MLP neurons of a small language model. Each row is named by its layer, matrix (gate and up: input weights) and neuron, and shows model dimensions 304-431. Each number is 50 + 12 x the weight over its row's rms, rounded and kept within 0 to 99. A neuron's up and down rows have the sign that makes its largest values positive.
After each neuron's rows, "fires in" lists the words (lower case) most often at its 100 highest values on Wikipedia text that the model never trained on. A number after a token or word is its count.

L9.gate350:61 43 68 56 58 45 53 57 46 28 63 46 48 43 59 68 51 57 57 46 55 43 56 26 71 40 31 59 52 54 66 54 72 71 40 41 46 42 36 36 42 52 49 57 23 56 65 43 59 24 49 44 73 55 41 50 54 43 37 69 40 36 47 35 52 55 54 64 50 40 55 47 35 53 43 56 39 37 52 38 53 51 44 53 24 37 70 19 33 58 34 49 39 45 68 61 68 38 45 48 52 49 51 47 44 36 42 47 47 46 43 68 49 58 41 44 61 69 66 31 35 43 43 49 49 66 41 49
L9.up350:47 52 58 54 64 56 47 35 63 34 53 38 45 53 48 50 84 46 36 61 48 52 54 65 55 51 56 51 51 35 32 48 63 59 53 45 63 57 50 29 54 47 53 57 44 64 53 61 61 20 47 56 52 29 47 57 52 70 63 40 63 52 38 43 43 49 64 52 48 41 42 19 37 50 43 50 29 39 39 47 52 30 52 48 59 49 46 41 61 62 64 45 48 47 30 41 45 40 39 50 62 55 59 30 48 57 53 38 47 69 51 51 26 55 55 58 53 54 45 50 39 67 45 44 59 88 51 76
fires in: "with" 31, "has" 13, "have" 13, "had" 6, "contains" 5, "includes" 4

L3.gate1181:47 67 37 50 61 55 42 46 52 38 31 47 43 55 47 52 66 57 33 42 42 61 50 62 79 68 30 56 41 43 46 67 50 57 61 36 46 70 53 89 34 32 48 53 57 51 50 75 61 57 66 56 48 59 43 33 62 70 58 60 45 66 38 52 73 53 64 56 76 49 47 57 46 76 57 38 54 49 63 48 71 43 63 41 36 56 41 52 45 27 67 43 47 30 40 59 39 53 51 42 50 42 44 53 52 41 54 61 47 43 46 66 53 69 83 39 38 49 62 46 49 23 47 40 37 48 43 45
L3.up1181:59 49 56 30 36 58 26 56 36 45 54 65 69 37 51 37 44 56 35 51 72 60 47 38 46 45 15 50 42 31 47 42 51 45 43 40 64 55 26 59 51 53 46 61 54 55 64 60 38 51 56 64 69 46 46 80 45 45 58 61 51 45 36 39 48 60 39 55 48 73 66 40 38 65 61 31 28 57 60 47 53 50 29 51 41 26 46 66 62 25 41 58 40 62 59 59 58 51 54 59 62 66 53 55 46 46 27 43 26 51 37 48 52 55 67 59 50 51 49 45 43 43 56 63 55 30 47 48
fires in: "that" 95

L2.gate107:56 53 46 49 57 54 56 34 56 56 52 58 32 60 52 49 53 44 56 49 45 45 56 58 43 51 61 53 43 57 36 47 44 53 37 53 52 45 43 85 56 49 40 59 50 60 68 32 40 48 34 51 57 24 35 70 43 52 38 39 43 38 32 64 64 46 43 33 39 62 38 21 48 63 44 87 44 60 47 58 42 50 59 51 43 74 51 62 73 57 46 76 46 52 58 72 44 47 37 60 57 72 65 34 30 54 50 45 44 50 51 55 18 59 58 55 63 43 62 54 61 62 56 60 34 69 40 57
L2.up107:67 76 45 45 75 56 44 52 48 45 49 47 31 51 40 58 55 61 56 54 47 63 61 30 33 58 61 40 54 72 38 56 49 68 25 42 50 44 46 65 40 46 41 42 50 71 51 46 03 63 47 32 53 55 30 42 48 70 42 42 45 38 29 54 69 56 48 30 52 55 33 22 47 71 32 41 53 69 35 53 39 53 62 60 55 65 54 31 71 63 66 53 37 49 55 52 45 42 49 65 51 62 72 51 32 47 37 38 65 41 46 74 55 53 49 71 69 20 55 70 50 58 59 54 51 67 48 71
fires in: "due" 32, "according" 20, "entry" 5

L10.gate785:44 63 45 40 52 79 58 47 63 67 54 42 57 30 54 58 52 48 66 42 60 43 32 57 32 56 54 43 56 47 59 52 34 66 40 31 56 42 49 59 57 46 48 36 41 54 35 59 51 40 33 46 50 34 36 54 62 44 38 45 48 72 38 52 38 56 50 51 33 65 38 80 59 61 49 46 63 43 58 82 37 49 65 51 41 40 44 48 77 48 54 49 52 56 55 53 59 37 58 69 36 37 37 42 49 25 38 46 73 56 60 54 53 50 55 57 60 49 36 31 65 62 39 52 51 52 50 44
L10.up785:40 58 58 81 42 43 46 55 46 71 43 61 62 30 39 53 44 32 52 47 49 69 60 37 36 41 67 50 66 47 48 59 63 59 48 41 19 31 55 42 47 47 43 66 70 36 47 52 45 45 45 42 50 36 66 40 50 33 63 43 72 35 41 49 58 43 55 49 30 68 52 51 47 66 50 37 26 54 54 60 46 47 65 62 32 44 63 50 54 38 68 45 67 50 46 50 43 63 48 60 46 62 56 36 60 33 59 29 62 37 62 60 34 50 65 23 54 65 52 35 51 50 31 53 65 75 32 55
fires in: "an" 96

L4.gate374:45 35 48 58 46 42 54 29 57 41 32 58 48 60 42 54 65 58 39 42 71 36 44 51 60 63 43 47 64 60 39 73 49 54 39 44 48 26 48 61 61 59 72 29 69 64 47 33 59 67 27 50 48 60 38 37 37 31 53 61 59 57 34 59 39 67 32 72 70 69 33 74 49 61 45 40 66 35 56 51 56 41 44 53 68 54 45 35 41 56 50 55 41 46 38 44 50 54 34 46 52 41 42 44 67 63 51 79 36 56 47 51 59 62 55 49 53 50 59 51 35 43 71 74 49 45 53 56
L4.up374:38 48 39 15 41 51 48 42 74 45 60 61 69 51 60 58 62 43 39 26 50 55 38 26 48 60 54 51 53 61 38 57 57 65 36 39 38 57 60 63 57 46 57 53 43 61 51 37 29 57 50 76 78 51 50 60 51 46 68 50 47 42 49 40 55 36 51 55 72 54 46 53 40 39 43 56 43 17 50 57 46 38 54 54 55 37 39 41 41 41 42 36 40 51 74 54 49 55 82 74 57 64 44 84 55 42 33 66 53 43 39 53 46 53 66 61 51 30 52 36 50 33 72 84 72 63 64 48
fires in: "not" 35, "t" 12, "bioinformatics" 7, "may" 5, "just" 5

L4.gate30:68 40 26 55 24 55 74 56 46 58 37 47 47 41 48 54 47 48 42 64 33 56 35 52 43 60 32 63 45 29 63 45 40 52 51 45 36 63 20 45 46 41 58 55 44 45 55 53 49 60 53 36 48 51 35 42 52 58 60 56 22 58 55 71 70 54 43 28 48 59 49 28 45 58 66 63 37 42 50 49 60 48 67 57 47 66 55 46 41 52 64 51 49 58 35 69 57 41 51 49 39 62 62 58 39 56 41 45 41 48 54 45 67 49 34 55 46 59 45 41 57 42 35 44 55 46 50 38
L4.up30:43 47 38 59 37 54 55 77 50 54 45 67 38 47 57 43 61 64 53 34 39 52 37 56 51 64 48 65 34 36 51 46 18 48 38 45 31 58 34 67 54 41 55 59 52 60 57 57 47 48 50 61 41 35 36 43 56 53 46 74 31 53 49 49 38 57 53 48 38 57 39 46 55 71 56 61 52 46 48 24 54 49 60 53 50 34 43 61 33 41 53 44 49 35 40 56 70 80 39 53 40 43 53 63 49 45 33 62 40 52 64 51 47 47 56 35 58 61 30 45 44 42 56 51 49 42 39 54
fires in: "of" 38, "following" 10, "next" 7, "that" 6, "per" 5, "4" 4

L2.gate867:45 80 43 54 37 63 42 31 45 51 30 40 59 58 69 40 63 41 46 36 45 62 36 54 49 55 55 37 50 49 43 49 53 64 29 71 52 36 48 49 42 47 42 57 55 63 26 61 53 42 42 57 66 40 28 58 45 21 56 55 29 45 41 38 31 42 50 49 50 47 68 65 29 61 60 58 55 44 56 32 36 42 54 62 70 39 41 22 42 49 37 35 53 56 39 52 43 44 52 45 46 39 49 32 37 47 56 58 45 51 41 54 65 57 57 40 64 60 23 21 63 48 35 60 45 63 34 49
L2.up867:76 63 44 35 54 63 40 58 48 57 40 57 38 50 67 70 55 41 48 57 70 31 48 51 46 68 45 43 60 62 57 52 53 73 52 26 49 38 33 50 56 70 30 25 34 62 52 66 60 43 22 41 57 47 21 57 41 37 46 46 43 41 49 34 30 46 38 49 38 37 55 69 36 68 54 41 42 33 69 48 57 47 53 73 48 55 24 49 61 56 56 04 67 39 42 66 50 42 44 78 29 45 34 42 53 46 66 46 53 36 34 47 55 45 43 37 77 59 37 35 40 56 32 53 32 33 38 57
fires in: "an" 92

L4.gate1131:54 38 60 49 39 74 44 37 46 58 72 56 57 52 39 55 54 47 35 52 39 44 43 38 34 30 46 60 69 61 43 57 26 34 35 52 57 36 55 44 59 47 70 70 58 72 42 45 35 52 50 55 69 67 48 30 71 56 68 59 65 30 49 50 36 59 54 29 30 45 40 75 37 54 66 56 60 45 46 56 47 52 61 46 40 54 66 29 41 41 54 62 44 62 53 51 33 28 42 49 73 46 62 66 58 42 60 53 69 56 47 29 56 53 35 53 66 45 42 49 34 53 50 69 55 49 48 49
L4.up1131:63 30 52 42 51 48 52 48 38 59 61 73 59 64 43 45 66 43 45 37 34 58 57 57 62 43 37 55 41 47 60 49 32 26 54 49 57 37 57 47 32 47 59 39 49 47 63 57 57 56 40 61 52 65 48 48 51 35 71 49 41 49 49 43 35 56 39 44 40 40 39 58 53 50 56 59 44 63 39 60 40 42 69 52 39 44 58 51 35 48 46 57 47 52 60 60 24 45 48 52 49 45 62 80 69 54 38 58 47 58 52 33 51 37 54 65 43 59 50 61 44 40 53 74 64 44 59 31
fires in: "not" 29, "university" 29, "subject" 9

L5.gate36:65 41 68 46 50 65 67 44 47 53 69 72 43 69 65 54 48 52 55 50 39 46 25 38 51 45 55 58 53 46 49 46 26 40 59 62 57 28 57 49 59 43 44 27 56 41 46 61 56 60 56 29 69 53 61 29 52 47 47 60 50 69 26 37 53 54 53 74 38 49 45 42 53 60 52 64 50 54 35 81 49 43 57 64 41 44 39 61 53 19 27 49 49 55 62 55 57 77 43 65 50 55 57 68 59 48 31 60 57 47 50 77 57 45 28 12 49 53 42 37 48 54 58 51 28 55 54 52
L5.up36:50 52 60 46 45 66 44 44 46 45 52 69 37 56 54 47 58 54 49 53 38 55 46 37 23 42 28 27 51 60 54 44 52 44 53 50 63 29 25 60 41 50 25 34 48 54 49 37 25 31 46 44 39 51 60 38 53 70 66 66 57 26 39 37 41 57 58 48 59 37 58 42 51 55 41 42 55 40 55 37 54 59 70 53 26 61 56 24 27 80 43 45 43 48 59 22 49 37 41 66 47 51 56 57 52 46 30 43 45 57 38 57 42 47 35 51 65 53 58 61 40 60 50 42 55 49 61 52
fires in: "one" 56, "due" 20, "returned" 4

L2.gate146:63 30 68 62 47 37 62 63 62 41 46 85 40 49 39 46 57 46 32 39 45 61 51 77 43 54 38 66 60 47 56 36 57 43 45 53 50 23 36 58 50 58 70 48 54 14 80 32 62 43 44 37 70 49 38 34 43 39 50 44 55 25 64 61 64 48 47 56 42 68 29 54 27 38 60 70 52 54 42 69 61 70 59 68 53 48 72 28 44 71 47 53 47 53 48 43 57 52 40 60 67 55 51 28 40 40 54 58 59 57 59 47 61 38 52 63 66 47 33 24 64 28 22 63 38 48 58 60
L2.up146:58 64 47 39 51 41 42 58 40 37 50 57 47 46 64 48 64 46 43 16 40 39 77 43 43 44 55 53 63 48 75 43 58 40 41 51 52 56 49 74 41 44 58 66 58 55 56 48 59 16 56 36 36 61 48 37 60 34 37 56 57 41 61 61 64 57 37 86 53 72 40 56 77 65 67 31 58 62 72 44 35 54 66 53 36 56 63 45 42 39 47 38 57 22 14 21 56 30 38 48 68 44 62 47 40 35 71 73 41 40 52 54 36 47 27 53 47 58 43 54 57 67 69 64 60 57 70 33
fires in: "have" 36, "has" 32, "made" 10, "make" 10

L5.gate105:60 40 38 57 70 53 53 57 57 72 64 61 39 48 52 23 71 65 49 52 40 53 32 42 65 56 35 67 39 51 39 42 58 49 61 59 30 41 56 55 50 45 51 61 57 50 52 41 46 46 38 54 45 63 39 32 63 50 58 37 54 50 12 58 72 50 44 41 51 63 52 43 47 50 37 49 77 40 56 44 34 51 42 55 56 42 56 35 42 38 59 43 36 57 50 37 56 54 87 45 64 30 34 40 50 61 67 74 52 55 32 54 50 75 60 76 45 62 42 43 54 30 38 52 37 34 52 43
L5.up105:51 67 23 54 47 69 61 85 45 45 40 62 54 44 67 64 67 58 57 43 49 33 26 55 34 55 57 51 43 31 58 50 42 61 44 65 56 36 41 51 36 42 40 40 43 47 60 42 48 69 42 54 61 49 53 77 32 51 33 51 51 64 55 36 40 54 56 49 48 56 42 40 47 49 52 47 45 35 83 58 60 41 43 61 67 58 36 50 56 69 47 44 36 44 73 38 44 59 60 51 42 67 50 47 47 48 59 49 67 45 26 57 79 49 49 52 60 55 38 42 37 47 61 66 52 62 45 64
fires in: "at" 28, "of" 18, "in" 13, "from" 8, "about" 6, "that" 5

L2.gate76:41 47 55 63 44 46 75 55 64 20 49 50 52 55 40 61 54 43 34 63 60 52 61 61 51 59 44 65 44 40 50 43 65 54 40 57 33 46 53 50 52 45 49 52 45 40 60 40 67 26 37 58 45 60 37 32 39 39 29 47 53 49 58 54 59 51 43 65 50 50 32 32 43 66 44 40 46 57 41 40 46 40 52 52 53 53 54 40 52 53 47 50 37 43 64 38 59 61 53 49 63 29 68 28 59 35 43 51 61 60 46 57 45 50 50 21 59 51 50 51 50 49 34 70 55 61 54 47
L2.up76:59 40 40 37 32 38 45 41 40 43 54 56 46 47 47 41 62 52 45 33 62 60 56 64 31 42 55 66 68 50 56 56 48 67 51 48 56 53 45 40 37 41 56 41 70 39 72 30 53 25 48 46 44 49 61 57 56 65 64 53 67 52 35 49 49 51 50 74 35 19 43 34 55 49 33 20 50 41 36 45 34 41 43 51 51 46 48 43 72 75 21 52 53 46 50 34 48 43 54 51 56 49 48 31 48 45 41 47 44 33 33 50 63 38 50 60 39 50 49 54 33 39 47 67 57 45 54 51
fires in: "has" 58, "have" 39